config.yaml
num_hidden_layers: 12
hidden_size: 256
num_attention_heads: 4
vocab_size: 1087
hidden_act: "gelu"
norm_place: "pre"
rope_theta: 10000.0
rope_fraction: 1.0
qk_norm: false
bias: "all"
optimizer: "adamw"
decay_shape: "linear"
max_seq_len: 256
doc_mask: true
z_loss: 1e-05
MLP neurons of a small language model. Each row is named by its layer, matrix (up: input weights) and neuron, and shows model dimensions 0-255. Each number is 128 + 24 x the weight over its row's rms, rounded and kept within 0 to 255. Numbers have three digits each.
After each neuron's rows, "fires in" lists the words (lower case) most often at its 100 highest values on Wikipedia text that the model never trained on. A number after a token or word is its count.

L2.up1012:092135093097135120107094163166093134145154098146152088172112120173175137146135136130115139113162112128085145164128113137106105123141129122156137137100125122127084140105148119101159136129158176135157142133137117144161124122092109160143076147105161141097128116145118128100115106126171118148116094127112127135156088173118132101092086141106141155147154145101128144094152163136101098105115172152135131144135136122139093103132147122126147119166123155055086132107096175108118126198139144131131157104163158137135116128129122139145135119130097115101152135135157091113147136159155146136131129136118111129173142092137134183169143143102100174155101128137150135124111122077097129098151165140133122108144131139116092188097137100124102069117122114104130126152161158111138137095132133
fires in: "of" 60, "thomas" 7, "its" 6

L2.up711:108132106115140148169145151150128145161121111080114107147157092118169147095160142170101119171104151162096139168111120104128147121147137128151139134136163121115109118105135158148126141125157154126087103098141102098127152138152080151133102118089106151133113129126132128139114165127110086133102103121109107115123091124147117121125105190099108118139157138143081142126145124117159117113094105181117086089148129129121139154132116138184084135144114153152078089113134125126092087205125100134121123131148099110112170121136123140141152105155134186152173140123147145136094116168142140071110122144093150115116163097106088106097112142098145116122122125110150117133145115139148140149154150172143153100170141133179143160098141148125112181146125142119132109115129089150126145109136148
fires in: "of" 35, "with" 30, "for" 8, "northern" 6, "from" 6, "at" 6

L6.up910:075121135123151201081114123146162162116136115127136097155111156110153135175141114146152164181130132122104110123114103126084107130125161147132086098151147105154153111161169135134112103093146163098173127129135116104125158128144093141138083127143137094172153098103090134131120124114115124137140135124148149113120105172121119123105116112145090122179143104098111107102106134130129151126141137125088132120135144137150111138152132132109149089120114136104134129149171191167098207108171125131079147133106131138124128112084176152100107092110162095124129085169122141126157165161120118125100124156127148128166112099116143128091122152071141129124103113123137091129118141164110150138097133128111109136117129141110097172148111137116107139140105148145163104143152120155110157111098161
fires in: "as" 64, "such" 18

L5.up763:132119100155136140120114126145120119109112135136201135123127138112123105143153106108152141147135124145156138122110094158131143092107133150126125123145129137050134142146118174135126131124138130142110110117118143123138161176169105101154125141123126154096155110114123122118123125094173120091123127142153153096153134138069103083076092124116116149155153110112190140128140122119113134079088086132092136120159119158119139101130109067120144143085139080136111179180152182116083154145082105118112116144102135162087101138078090130136113124167151134174149133116132110139166166155110115144105136133126114117140112158167143158142126151110140143148096135147131129156124095110151094107135125087144113147136143129130175148086123161094117148125122120121138109153125121147116193098115144
fires in: "to" 32, "second" 28, "section" 8, "composer" 4, "company" 4

L2.up214:129145126170168132102076152140176130172129123151188142109138169113137141136123164078091146100126145114096098095110147077146070117144141162127093146133123128159111130126150164107127111141143130144115129128107128129102159134130112129165105126139104126114153115157098137099111101122142149131105095115070174098121149161139120150124132166156147091146131139098101128084145085112138127158127147156117107159127179137105112151146127121139123100152087119086140112128112114134109147122118103155127132136141144139119132118114150140109147093167130125156117132121132151099129132120123166117206160120072157142113132116071111147109153127108131137149154096103142121094093111139113113159129115052113154150143134147075151120106122139126123091120179115116140085167146112093115145143118150
fires in: "as" 31, "africa" 7, "because" 6, "text" 5, "african" 4

L5.up676:082135135111157142085173081120135100107134076129148113176137134131131074136158136164120102142145090090115105187126130146172093135147149118130084126111129111137143111131134109102114123115130110119119133129146117127135143142136122102122127077096129161148123089089121089123151111110147125117147119125088121148125153117125134098093134133111095145137156152122084119120159128071101139162128172134065108136169137175151159118114132110149128079146095154106148168154141153158096141147135100186095131127133132129145125160159160134088113122136110147120150129122099154186152109143153105099145151142081178152143151078109183141088130165119116145136146110138100145135186135134127140104159129120119112103152124133085112124125124115143150154104124136138096120096139122110138139139147161
fires in: "as" 13, "have" 12, "had" 11, "has" 10, "than" 7

L2.up766:147155111108144103095150129099133148123131113150141110094144103131118126107099151163142131161085159160114078114091155134165084127160120143098149153149156132132119130088174153114113157109139136164119145087164168118114145208131138131118125163117117105132095136141095130161116113123133158128134165133111133110099103133115187163101179137160163140135109166101126139107125143138132106072100161152107122144114138124134186118112130087122125139119126150071095115118142160195100183149076141131140128106148133139133124090133140134114117104088140147096130158130111136144171110158114102136143106188125134129112112098140101110130134146107065131156119138131072142111130119104104111149151111119123138138128141138122132108110091096145128120137149139138159113111092120111166159156128130
fires in: "000" 16, "island" 14, "department" 12, "county" 8, "parkwood" 5

L8.up100:142117114153102144151145110169124141171115122160111077161136134132095095139160139145169168181134126144098166106066143151124113136148153179113129128115124145073127082103167151099142185159135139136088093109147137119135111089151097113133119144125123119131109116137143095059131121092121148131146106097143117099120114118109137116134135111081141160115096112161083102138099093149115124154124122114145116155148161126135133101149128144119141185154117124083135143124101128157102115186113140116112137090138131111130145139118104118108157136133092123149149123152101126149157136121108164113120141110118124132107081142135150117121112141102121180118139110167123084130143129138093133159112132175136091183137079132171134166140150140152143137117142132115117150060110103120148140103095112
fires in: "2" 36, "21" 10, "26" 8, "29" 6, "27" 5, "28" 4

L2.up342:091121116150147078158120143113139159111166113161151133148140118113135133128110114130143153134104090158115130149117147109151183096185159154087101147109131128131148087111179124118131129169139123154130094189157125109086117094109139117106127146140123159083146153142123091126145125131095120149114111134134094127117146094170133108143148162139103087120104117172173151138118101082152137138125149147102147107132138160090120126141142130122138126148153121083143155122095088106113138126131119101104147149144129088086124125116081143121148120129172128142165109118123093158119141151119155123148200118161109146143137102109131109136113156110149090127073088095132169116121139174063123129089177137115132188123139130130133119132105131131174093101124105148137137121131084130133128124110121
fires in: "then" 28, "at" 15, "open" 7

L2.up267:113130141088113130123143126153127097180129136147160106111120160137160124181087147132088148122102109106146162155123113173102103139159155092191109157122126099131103133126174122159158123136150199113102088125119070133166137142129132127150104149144142142077155123139126127111115124109201176138129104163135116103121156157103137112150118147099127125123144138125119086109086120117105121140091110119089130139146159175131113096097104132136137142139143114104100153140128152181110180119144106136147116134168145091145121148112138166159144096129120082115126154106108127152148133117137193101105103156126143109130114119098115108130119125139134197154135095128145108117103122137101138108102116170149151145091103114088151132137111120113112116137138153131125145152144141112172144122104091
fires in: "total" 17, "women" 12, "rival" 7, "thomas" 7, "woman" 5, "often" 4

L5.up639:113138156118115136085161133161113110171107109170150096142135136110092135114136144149104146133094130165130109141130118164120128089178138171179080128115106175118136113111123137111161104146127129169149106099114093116118171133151153085158131123097120106124167111106147116177110110107134133100149093134133134147114129086080094159125091133162098129128111147127146183148091129154092158170144144121129114155156116147121100085105170088132112125134102150112131130146155137124126115135162132162104134080121125157148113135122126126134155120127136176133147135149111152121107143198125111160145104096145157085161133127104121135139119121075109145115102134129110143108137110154160106095139133175172101124144158108062120128113121182117161140115097128107117102133104125126124112081129115
fires in: "to" 33, "he" 18, "also" 7, "she" 4

L5.up472:118135150151147132111108108150093195140132129132146115106129150154111140110144134128125120188120123139150122100113130126197127112144164203155147114175130147134099086102110131103106173134147173119129094118145121097096148132130133128121110162114123115127105090113134134115112131113076119107145097114141104130112118136145097093120121130101115135098116136132114135094091106134155119118129122137140086170167131136131128128138129154081108154100075146114111126134092144111120158110126149130129077099143175097116130113149171129158168107103123146145164046167116153120171091147140131138130161149107110146129138085138109161145068111125110138123137163152119139174157097131134126171146104130117155130125125150124128137129142151127190130136161148116111148118145128195095118140102141
fires in: "an" 66, "23" 4

L2.up888:119105103145154121121162144163129123148129096124119123128120179116145080107101144067121155134098092153129115140099154109151071091152153159146133109126102110128112099117173156143125183120091164116126131120136111126117148116122129143133096113082152143079078092123150112159142127132085086142125128170147130129107107145126115114105111143161168133152112155092140157085154142124140126148122127145112112169156121119125159151180112132147081138109141152119107113122145121122135076130131131134146123109133132150098133088098136154128163109109115161132141147092133132117092147167140091086105199120124118104130151094139121113152129114143116154091106167127117139141119163115111120121146112129115163098112188123126154171154102127137184178134116120136107114109143085132091124108105077
fires in: "early" 15, "northern" 10, "around" 9, "eastern" 8, "southern" 7, "maharashtra" 6

L2.up862:120117107157118130165140141164131129160124124105128103113134112164167132113144136091100174122105148126145103173150087142160134125112132120148179132119109130104132125167119137121134156143119154087129136089102090138094145153119133109144145087104110127111106089094150084103148136128092118089121098135128151133115144135143141157133146150105110091128102163116137131104133156132135147153122078129139120085159144091101126150111148108130153113098119137116137115156114189129104136117136152087099154123106195118082132115119131150129137109098180095138113143120135111142112134127128111185118164145152136184177130085111132116126124127121103153142110096108133098146112090074119130131135117157155137116088157199140148119119070154097165137167159160139177113121121132137085138142152157
fires in: "a" 52, "the" 33

L7.up951:134127080102119135130093131170128149134145104148137098171147130139116141145114128169138149117113142168115107132133125131138116114133143131165125158128124145091147105108148127130149097170160134163154102113149111110078132118132115157155117112125133131161171135137169124126036137131107160090126111120106121075113130093129159117099123116122166124137114100127112146109085109103133119131125145127130156147131125163129121124153139127132143130080105098133115093133086106140127161105148114098112135111155129144114129104100153137093113104198123192138149107085117078168153154109141161111115141171097090107128115166101115142143103102102136100131125166106132142094152104141131115176082116141168162119141140136123120150064146150156169131155132117160137122170128139161182150101115101
fires in: "it" 32, "and" 9, "same" 6, "d" 4, "sco" 4

L2.up744:121128117155140135104144148109165162168158137088141128135113080163094137121168117161087176143109080125113112112128150130141168107166174127172126170150135117130084121129145092110116175106127137106113142119131160110153153136083093130106125125089133133141154102111143092146131084145145141153110089155129136141124127157138099132125083103130105110144141135103115114134137140124143116125082134175124111118130160137118152132073109154133071104142115128111135127137145164109119140096131133118115138154101167143110146073100116137083164110136169116157110135107124139136135129176169096152141141123149148158107112080086164163127097140129173113112105111131137124112136085126124119077109145136157159123140142144072140102097183143124153173130126120134127104097115094097118111140113171
fires in: "the" 16, "san" 12, "chinese" 9, "china" 5, "de" 5, "charan" 5

L2.up704:131105137109133157104113103111128085127081093090135067139084103162154123136163123155116121087146105104158101156109144173113167132160147148157138143109118126130161063136161148144097135164154107157147155107114144147143135116136134128111132155113130186080104139112119102127090134139106158101121113111106163096139138092123138146100135158093088104190106138131122149099128119117135082136142155140122132132158104142111103115102168135093123103107122129131077173142145122141129127137145129153117154141127090161117123082152150150143083117107140087127132127142122121154200105112118166142077164127126115137123128105102102151119130123096120110122091105142160106128185115101115123129128093155104121134152083132124083142136119126149148108141145164128152116124140123150136151096111179
fires in: "had" 60, "where" 26

L2.up236:118137115135150167143107157117130130135115136125150107118133172113139104120140069105112081110135136109054121084094152128149146120140119150104135137150106111153129124097128120121125183160130122132106147126104139118110114177178135110159074154152150122144128073131156118128108083089126123108116128103149141140097092110136161181180120169165110117111117140168085137119116124171126131147143146151134128102096172135125143129104154111091105118118138125091105137131078117147130124174133095090157071111115151170118138096142137132113113082149127113156125137108166117157132133146120117127092153134130093146108159115105123115148148135104170109148123118111102107135121164156150125160131131117099194144176126122114101138115142151128135073081141151157167119118103131095125154145143112
fires in: "county" 30, "society" 14, "village" 12, "competed" 6

L8.up62:121136170108126135106141117113101109124140125126125123177127172109120085162165125138170105130109121165119144121129164141164141123138085138148117138139127164093124111117164138135142096141139177114178104116152119133153111131124118120143115136090160151165149080091134117119120107088133154141124089153130135130138151079115094129088134100128156133118127110106091127126059129156131123127119086127131172144186098165114113085174169183158135095102130113089156158140111178131132143149138126120116138096130083125147156134138169115107169160119112115134160094085135134132126170144158131109141165118071127116137132163118114146103110135099111115134139167131147155145110125124122145125079118094137126138101125109101174153130089131097173148118170121141125088158133148166106152125130128
fires in: "it" 33, "that" 23, "result" 4

L2.up334:142136107204150134168122104117134165144124158090178187144152119144093127183127101124165135118100146143107142099106128129158136114148110148094151135158112140134126159125154145127097125186094113109134127123151116128096112144114098140102146139101116162132124125131154105145098088099155114115100119151089077141140103145130101118153122138126104127101094142152135137139118143090156151158108133158073145111109095113151115163099108135127113104119118189141109178125173148101101161109146143111144159107118098100094160110119128161120112134131103132130110096176128128103139088135138147099092148155152145079139128141131134114146098151102149120102093155134109144108120121118088103193130133124110128135166128134189118150089140094124163138096115096128122121102129141152142152115089132
fires in: "james" 20, "center" 14, "peter" 7, "de" 5, "coin" 4, "coins" 4

L5.up671:101153093153136120147129136118120142112127126122113117128119126142097139164105165131124134193120122143127111144146116102134140088116169121100119131193128144120131114101114123091136148113139152123156049081092151058120102149150070135124120183089162165133146111074139158128164140095154123127124099162121112162121116158126089098160127152127116099118147155094098131070127103123126078107116137132119114129143134077148140138114145180147134146136120126143099149139135122110140134136135136167138124130133124104116136100103177119131127145144116137169149105209101125140149145162189097102115157127123116092151104124134116108133124078140135112120125128080135136154140107115134147112151113142129131149147112172155109106112115135151117088120124102130189138128141100171124138113144114
fires in: "an" 50, "chinese" 7, "economic" 4

L2.up431:096126087167104143165144159122110123145099073118146088130131124172156099149147087157128156116107149114121114164114129106132117116154146131141154119161093121077077131134116135136128160145122163157086132100123104090130187134126100121113137140083131134089122113112113138106153160140085114128132141121136186161087127163108130137107072163137128108149135141140124125098167102126108133109099106114101081159164125106187125120157130110145121123107100161072106116117169164144113108160091081125141135107153148178129139139142146161104122093120118120176144140114175141132165116141141121155143108151157135151148136113146091145136140130120120155140127131132128101102144148108113103153105144121173117089130170171153121116096146128141127148128149118116169144155110098095120163098143133
fires in: "with" 39, "between" 10, "of" 9, "from" 6, "involving" 4, "contains" 4

L2.up556:142110160139115119105115119133106133125138121166124144142180128114136161139132119119098142145141147130121118121113138102094090110106124130123165168122134140112176090059118140094135117089110147118123156140097139149109146140137158135153150134122097156092152116164080147160160161157097129126120114124110112125145099120120124108126109146156126115141167135134111166147153149099113123136111119163097125137185135100145076167148137092133123088127095092103126144141153090132105094150132130180150136132114145131113086106123141156090140161113116129156183143158109118145143137164131113114150181144115185139157178087133072159102128122160146106127134134129104114104121171146139133152115163136096070083134093163172126146133091167111123131135106183121133165157138148150119139114114142
fires in: "there" 29, "when" 15, "then" 9, "soviet" 6

L5.up950:163109111126116103113123103189121112135133102119168136153128122162154106147152112110089100094108117116167118101132099127174106142117118116173129117092110139130114124121189128101138134145121117127139127107107113123109135168104125115179084129129146117094099123079127093134096096146113110084132150141135059163135128118121138113100151148100163158134125127121097146107070135125134126125081175097081131117125130137146147176114157137129118113159107061106085152141148175146140179160111103093142147086139148153095142104081138120104168095141144089150140136135118122128149143141149156106149137137122131122147134095088132172111110135146140145083098124134115114120111095119120120175176151137141123143159164149122107146119128149128166167120152153105164119141132111129122119122149160
fires in: "the" 38, "new" 20, "of" 15, "established" 4, "national" 4

L2.up425:136136118149093181137127118149147137166122083140134102151120076138149123128150155165123085132096135110160133149119180095117122109158194145106133170134102151081137122139089081140139135132137134113188115140104126156106105142155111119124127148086128137180121115114119128102129133120155137160136140104106109119123094136125122077143096136154106153170133094130135174130150108114121117172124141172093136115134137167103123133114147130181104140151105138143126132147157087125099119071175077119109143098158074143130128137120146139100131088144171114097138148159104127153157141107128124137170133142143137142130168169111104180110114156150127092123100127145146121117145127128134102153152112119172158122138124156088115097114127110116126088089119127128135089121115066144146129110106113
fires in: "on" 65

L2.up814:072135122148173119108142124129161145108174099054125121113110143166110088147118143120126110108101146115111140141140122124159126127133154144132142121118089143109110167145126121134116156099128132128140129088147124140120113141127106148086160124123124170116106090099114154143110123129122088102121131109129129127135109146112116072104121162061176133111064121121123130152137127134136178115096120119153137152079156110128134098104134123105122123093149146104112153127183162119093156149144180126123128090142137106118152147149164141098142110132126148109136114126126119101144119137128099115096140123150136186213095103117134121139152193111127168127164165131138104137139115153113111100155094082155137166156121147123142133117132081119152126167125155171151123162101171127114136146161112
fires in: "2005" 20, "2002" 8, "2003" 8, "2009" 8, "2004" 8, "2007" 7

L7.up588:129126143145121130149124161149136137169119121137100065085150146113124097141132118126124158152131141096178158106070155143143128148154142160121104139167131105156109119119150121147149169151114137134113092131152139102083161103140116160146124094097105107120135139134140154114138085131154146070131080150109090120146126153099140094132136133132101116100101116157088119128106126095114098140131117149120162122114188148131158130170135130116107179190105122116100116126111101127067134126163112128136131092170139136126192134090136153146134110142128169123130129113150130130138106135122136126121117140132129134117108150154158111127141144117164139115166117120108110126127093106117155142133142206099122122130130114096098171127170163141125165186131130137111151080122118143091179129076152
fires in: "2" 22, "26" 19, "29" 11, "28" 8, "27" 8, "22" 7

L2.up213:099105112167157145115083144129143147135125132123142061130131108157098076114097181141170141123126100132141123116124126151119078114132162135135157129155103082100093119102139143133148131110122131079107143131047110144142096132097164142122135093139137134141124127123149113123132154109140108142146107141137121099149141114068146127133130151112126100151138115129140158093114109108157082104136118114131118172123160098108164108173115149113102143125134162095124140122097137161105134121156130108140124115131097135147111143150166144103112115151093148100154111148161102063154095156152077151120132113141133171143111077133131150090158161139132197132134141130145125155119130177167162100121106148166128119174153154095100152120124126139136130186121103115125114118141098104162136111116113
fires in: "up" 26, "after" 22, "kamrup" 5, "pickup" 4, "two" 4

L2.up441:127125130119132099157101142146122145155138099146104115151135124128149112107109126147124132137144100129125101146121137105145130131103167128115145151141162109126085117073141103095152114134160148142133145109124086147095153151110119151163126148105167074117117133101128141102149161152104140106122125143096090135130107158139119081099157134167115118088101099155133157107119063056133104116143152126119106168124147123135126142173151154121107144095107110119100127166096183124111128169129116146105126072169171113119101134110113155154121100110118149103128125110106122157109145168164166126138159111133140152153164090139128174113074154101137183106142144114158161119127125156096110137089144090161104174141141141099112165155090122127109150148114130118133168097126119109081137100130107
fires in: "after" 18, "when" 13, "in" 11, "own" 9, "its" 6

L2.up580:129134107125106122130134145161080138193110124156116065140138150162103151149133188105108151141091143156090101144128116141150142140146135118131129179098142132077135127122123103160131156127136135105143118083133094082144176172157122151138097145092128174129142133154142104091140129113148120120129074155104088098152126167112165122145124147119113113126156133096115092098102119106160121130099109142112085120153116138073146160117117104156132116152154111147123128178149154108083141118161115178115110112146131137127117127104068166141131111130134111132113106172123157164124201175135161139149118137139133144136104107098114144129145105168168129167152160124128130105152121146106101115143105146148146135139137121085116123124096111132169110115115131097116157139129102102149134127098137
fires in: "on" 39, "he" 21, "during" 11, "after" 7, "it" 6

L2.up304:099101085098143124094103125180067120156180105150093088144140138110137095145158130124108118132124128150101106086119144120129112070114149160168160147095118080090120115109136140098151143134091176172104154109134139138124108141132136126177100140118166138168115139085149142129144109127140126121134088110092090098142112094123162118116109132138120111122112136118145140112134143128127126148149143127154109153171101108109107104134148156137105126115102086110106165138143155123106119141160138138142112175121142166119139152129107172106124118117157099159148138152146099104145119132163134132097137169116143115152121049140142152147122148119095189120148135118125124144112133164125132134136146140088174147101171145111127127147087182133160107131122135142085106129086174100135145110154096
fires in: "under" 24, "a" 22, "its" 8, "support" 8

L5.up994:127125124151134087135122168142105127187098124141172139155168129124148111119151111122123161125125114108136154139117140169173148124123211171162106176116108178092149090096106143109159164148129138145143097106125118116103136187153094099107106111107130115109123125131091138121168109092141120157145127116159108150145122158106087136120124137118101146150132139151139129148130109073127124145120166130132114115143152100097124168114134118131100137107078139105118165172136108159121133155136096107138163111118189136110142136126112175102142126155144124144108124098119116134116126156123146130104135124098120108064114182108158169121085116116124176100094136118103118150119096137129107132124130125160083099147145123110116170123124114119167085131104083113140109139137088129093162102141126
fires in: "at" 84, "of" 5

L2.up61:126131126187167146080104139146125147122104114138123127128103123164126097143130135122124155134056150112133106132126154149133131148115145169145109146154123115131119090126116141147113180101091153124126129118127123101135142174154087140119174083113115147129094102110113133107129156122115165111124150117153095128109114130117192117057129132131095142150114127141101115117137146088088107132139136148098105121084137097126153125094151090167132120142085108139088134124186129115075145141096135092151117100090181127108126099143154136136141130137125138126153106116109133143170166143118144149058124182115106154135139060130110153125145137122149146122120082142146114163121127173095138127122168136139148138129150119146098156121132142156152085136077124140134126174123094146107128112106124
fires in: "music" 26, "political" 10, "museum" 9, "rasmussen" 5, "politician" 5

L5.up974:136133170157156180111119146124131113123087143106165110137151115158131107122107165130143135151084127122095111136146122159116127083185105118135146133122167142162183125132130120113118122113105103126129088097105150093143176119147091110138108130125125152139113115122125116125122075092118160157102141125108132154108140088112113158139108120111102085139102172105106195104119134116167160128117104148099156112195124169129131127158145107127121129137111105138088130157141142086126166143088165124104137088129102109098123115109139177127134144096121117148139118156085140136151139142126154150157115116128133102106130193114164129104136166097138154134145116147123089156146138097096130088112106139188113131149115127098170162096106132117148123112151126123132154156182094146164096120123145
fires in: "to" 43, "book" 5, "area" 5

L2.up599:158097104096112130154134124114117148173175104095119132119142066159149124120145111141149136164156153119101112113132140137140134117097111130148171141111144132108139135047129111146110128112129142121119133066096132123161139139083150146087115162106162117127133151115103091155130143068150128125096097139112148103109062151141126150146107157152167107122127150122124117131176100129131111119108113136112124131144161138115110134115136124151134126136131105097087160158112136130113092124161145134122112120140120097129116096094103140169125100116124148103138154141159124195153121156136159102119177133168148146137111118176122123108127097164156118101125152154078062118178113105121114130131112150126134162156121147145132173107126120115148172109116109102155118126114113169114121067136168
fires in: "school" 17, "house" 11, "state" 11, "english" 8, "on" 6, "1" 5

L2.up403:154162132167143146128140158134124173101127142107102070151146150202147111095097166086119108182152083113105108140131085129109094105096137166117152165135127170129125112125118123141107147147163117107129103149110158116139152168141098160125086094097141131075111114077103150117134093090107097136147145119112158121145091130115147134138128139102136133081130140158154130105137137116137142136108141124117136154144166174124115154129093169127103158093075142123116115112153137140139132139131175155155110088131154141130137128136115131131195135141100127142125100113099162155140170166155143101092128123087137113163138107107119131120129118138099131136122117141133107142104142158122185109110114095127154105110142121102110137125118130100149130138157117111168141074156087137100149088108109
fires in: "an" 23, "liberal" 10, "political" 9, "personal" 6, "local" 6, "environmental" 6

L2.up749:126103143123139088142092141132099136145121131142140115137149154121172112143102143141144158149141111126149133126114067109085133127099154155112145115141111127151073122121134141094149150122113161128111107131120107144154128131073110139137121155123116151105140130121123114098125135112145113074109095089132103131121162114151115065123135137116104115098126136141143155143105142140120112153116133136136145125170113156094158163080076102143100161154109124098142112159118210160118142179162123106127107133154148180112123097114127164140160114121146143164125112145131152119139153114142172126084136173128120081100158136154128127128113172122150160151145081174152113170092084107116080120124117162107178122094131130123106122122130154118141142121145135115116103080123098106191115099111158
fires in: "under" 27, "because" 10, "naval" 4, "over" 4, "including" 4, "became" 4

L5.up885:122113141166136148145133115100172123141157105107147091173128180141114113141170106111122153124111131154149074159123135152144146121122134115133140145104116124117125110094206145052131150127154131118164110115060103103125182170124063096098117090123116152094108087154097147111130101110142153131154158150145153116136145132139147088099058136109119120150124124140136159110078130131137113167101123108114120125112128116124113133137160108142112143133124113084149122158131129150126143108136142098152134067165108159122122133106121150092136111118111122138136086104112120136151120135140165112131151116089178123114119143156166122136125155140084124104130128127149140196162110134147138113119116137135153130122138170069155107141136146144154135156116136135124116124104103107144155083106117
fires in: "after" 15, "and" 12, "to" 11, "that" 8, "before" 8, "when" 8

L5.up616:103140113116175126141122103106119134137128149094162128154135150151121110140116129139183117178072112118121083145121084146125129127121152103127084121118120107109143121132087121123152131131101126102106098156122158088105125113164141130117107127100154166107108145145096149110153124123122096133156120119130149157143151082164115115093097155126174101109147147129144128088074108119086125165110167117127113134153153200126136116132137126131116129159124101111135087118127138129143137185132136145146144089167139143139109149166120138154118131131106069154171097129124134107136154150145165099162149099106121157107117133115095109092140168095137125133118107114143121119091095152144144128154089161089162159151141144066146108105136068119144147160123106117165099093165133116137161141161101
fires in: "was" 30, "and" 8, "then" 5, "also" 5, "is" 4

L2.up723:061095112142134127110102128156133133162113081157129156124126114127123113150115166135150121150120093119136146157083135129103163137157184150123140114141142139096113121107144114130155136152126179093117093107118123110093167148118082155158133167089135116116149126060092116106154145129132157124114070120155107140122068137143106095114074160118150126184110122115151167099092119112165105125117083155106107128147121137163149172161150148150140122143110107139130138134134164133112139112173121136089146128120146131115132136145133161161156142098099111106131135118118113112150130138132149093097169098146180145124164105104122166132104140157086136150119123143151131151129116142095101141154165151128159134110144135080145112174144110109119102160143108128158113111141090155137105104154107
fires in: "under" 24, "at" 21, "as" 19, "its" 4

L2.up407:126096126096156114124138141141134104139171113132174120119095160107127105121093119109118120106113158159164127116100099161114119125134154147145106108168145157108068107104131168105154194125144160158083152081087135124111127152144167158165103109087113129144137120102079168127171153105141140153125150152115144105118119115144140124119088138125117133166089150084101169123091133105124130108114120123091069150149142116130190132157131141124098134127136158119118167135136154156089113120143137130118107134163169137069133120134115105122153135097147143144157117123154098123142151156181139119123147104124139135138155083138165115142144121061088175144123147127110086156131092131123100128128118177118143132118145146126171117149087129112136119149157151134128117110119104134107150103136114
fires in: "including" 15, "around" 11, "early" 7, "particularly" 6, "included" 6, "includes" 5

L2.up44:125115094142106117108155092133142149109138069118103123108146137179136082136137139119123127134148117117135094124068131098149093149139171144179127166161119186114114098147144131138117179165112136110130081129111145122125140114162129158126088108162114133137104160128098139106142125129146125131160141149165140132119120164111152113126127110143122145140139131163108135119110136095144113171118165133085109149113144156106078102091108106129133098131091106123155118158130140099081140138141135140150112131119134140109136126180143137119119127118134139103108137117061165132130133143125161113069156194079100125149090147136153135141124099135138162088172142160043112127132148108145106118160120134086093138131173112143087107158126141119170117113095119115130116145155144116158138112140120
fires in: "major" 14, "political" 10, "million" 10, "because" 8, "majority" 7, "politician" 6

L2.up242:100137122140125125106145137164065142141126126119162131153140104180111127139168167121078130137108165131121093160104144155133096106147105123144137181112111139129141129134135115129174119113129138124141131092110088090126141154109109139136140175071168149136105131134080104071118112114095117125114092150134122124156102120099120142102098113179130132161147158144143149107111118115115097113100141125112078172174175144070119137101152137170104108146067101145138120133149143142119143143129143087134122104172150123135101127119093138096184127133144120164124095164144122153150143117137153132134160122153145149172162112118127141092131128121141113110132131148135127173129107098163142139134133151127183113137109109119138140095089100131167130149182097125136114125131079168114128111103153
fires in: "6" 14, "with" 13, "5" 11, "to" 8, "field" 5, "florida" 5

L6.up360:122143166101136100087148105151142085121070138095129092106133149109101110165139128097114158174107151127122119121130181118143162125147136128196123100123133122124150103129122141107141128109153183061119123105158143129101148130143148136128094088087110145129080100133124142091102157148145142167147134130133150085158074133119121133149114146153121137147146101116110110125147104127129122137101074128109126136115112159150145184149150129113118112108138120095142132148149169119143182120133105158164154132118158147127113154144146159106169132113119111121130123188152131130143125167178105153124141130120101168157163093090132127119100123109133168152114106079140138117125083145131092126104115099174100109161137151106101134103130086097142136134102113115161132107126110169141163125147106
fires in: "as" 40, "or" 10, "broadcast" 4

L5.up211:154149147142120177072129155111155118103122121098160091156163131124110107126144095140110121146060140141101110133108170185144163101134108147190049134104130173143101108105154176124145122129141121100111085140172153115121129133151124127151110106117136112138139118146129143172110101127096172110155131107170127125112091089103095110080099127128108100146153141101108125111104084139119154106127133124134135140133145131103109137161142145148095125163098092130115120138097191168137124104126136126160140127112139186139119129154150156094126122137132172113133110102130100128158123150147179134124135100102116143076133149162131151103133133054116102119123151153136099117166142132148119142115153143115106111142130174137147127133116145127083144103139116133153122138138120131143156106110150
fires in: "it" 48, "such" 12, "known" 9, "who" 4, "given" 4

L5.up586:129113139135129139161109130109146133130135157105160050125140209094121091139125125161131114146100118129162129166115144126177129100135142145109111112129126147117086123152129119086077114128136178132114144107129065108076139156151155114083104128131117130164145089119135094096130132131137108115139110143158097089087102139107145106115111138128093093102097148136171113108132123144105119124103130138077128163112106151119144149083144139096102146130142100087188113137159143147102119135119085153158124101138133126089145154121095120163140110156161127141124069129148125124190151131147129131128178135147143119146112115137157102149131158154137117165137127136161126141122117140150127172132093177129091134103136143099157088110132159117106161158128138153119086112124155151133117132119123
fires in: "be" 39, "started" 9, "been" 9, "still" 8, "first" 6, "most" 4

L2.up253:062107146121089149106177100111139131137124105136105139137128108144135151131159135150094132124101132146095128112129121074128102092131134164119118121135136131100141156140115094122103126110145129136141121142157119172129146131092120116131110161107124099106149122154143133174135115145118165092149137143107098130116101110089181101161135150132103126139113113129129161114096118137127190120095150128131148155115172114129133146093151112157101121123133137100147123146174110149133117116129139126109094131158135145121134114144153132057155096140155110128176141148111141120179152150140100114104157088114158160154125127160123176140086158146146174113101148139165113146153155127146114113176160139065110123123166163115110144094129103154109147074143125141120088172166106118095122057151154
fires in: "on" 85, "river" 11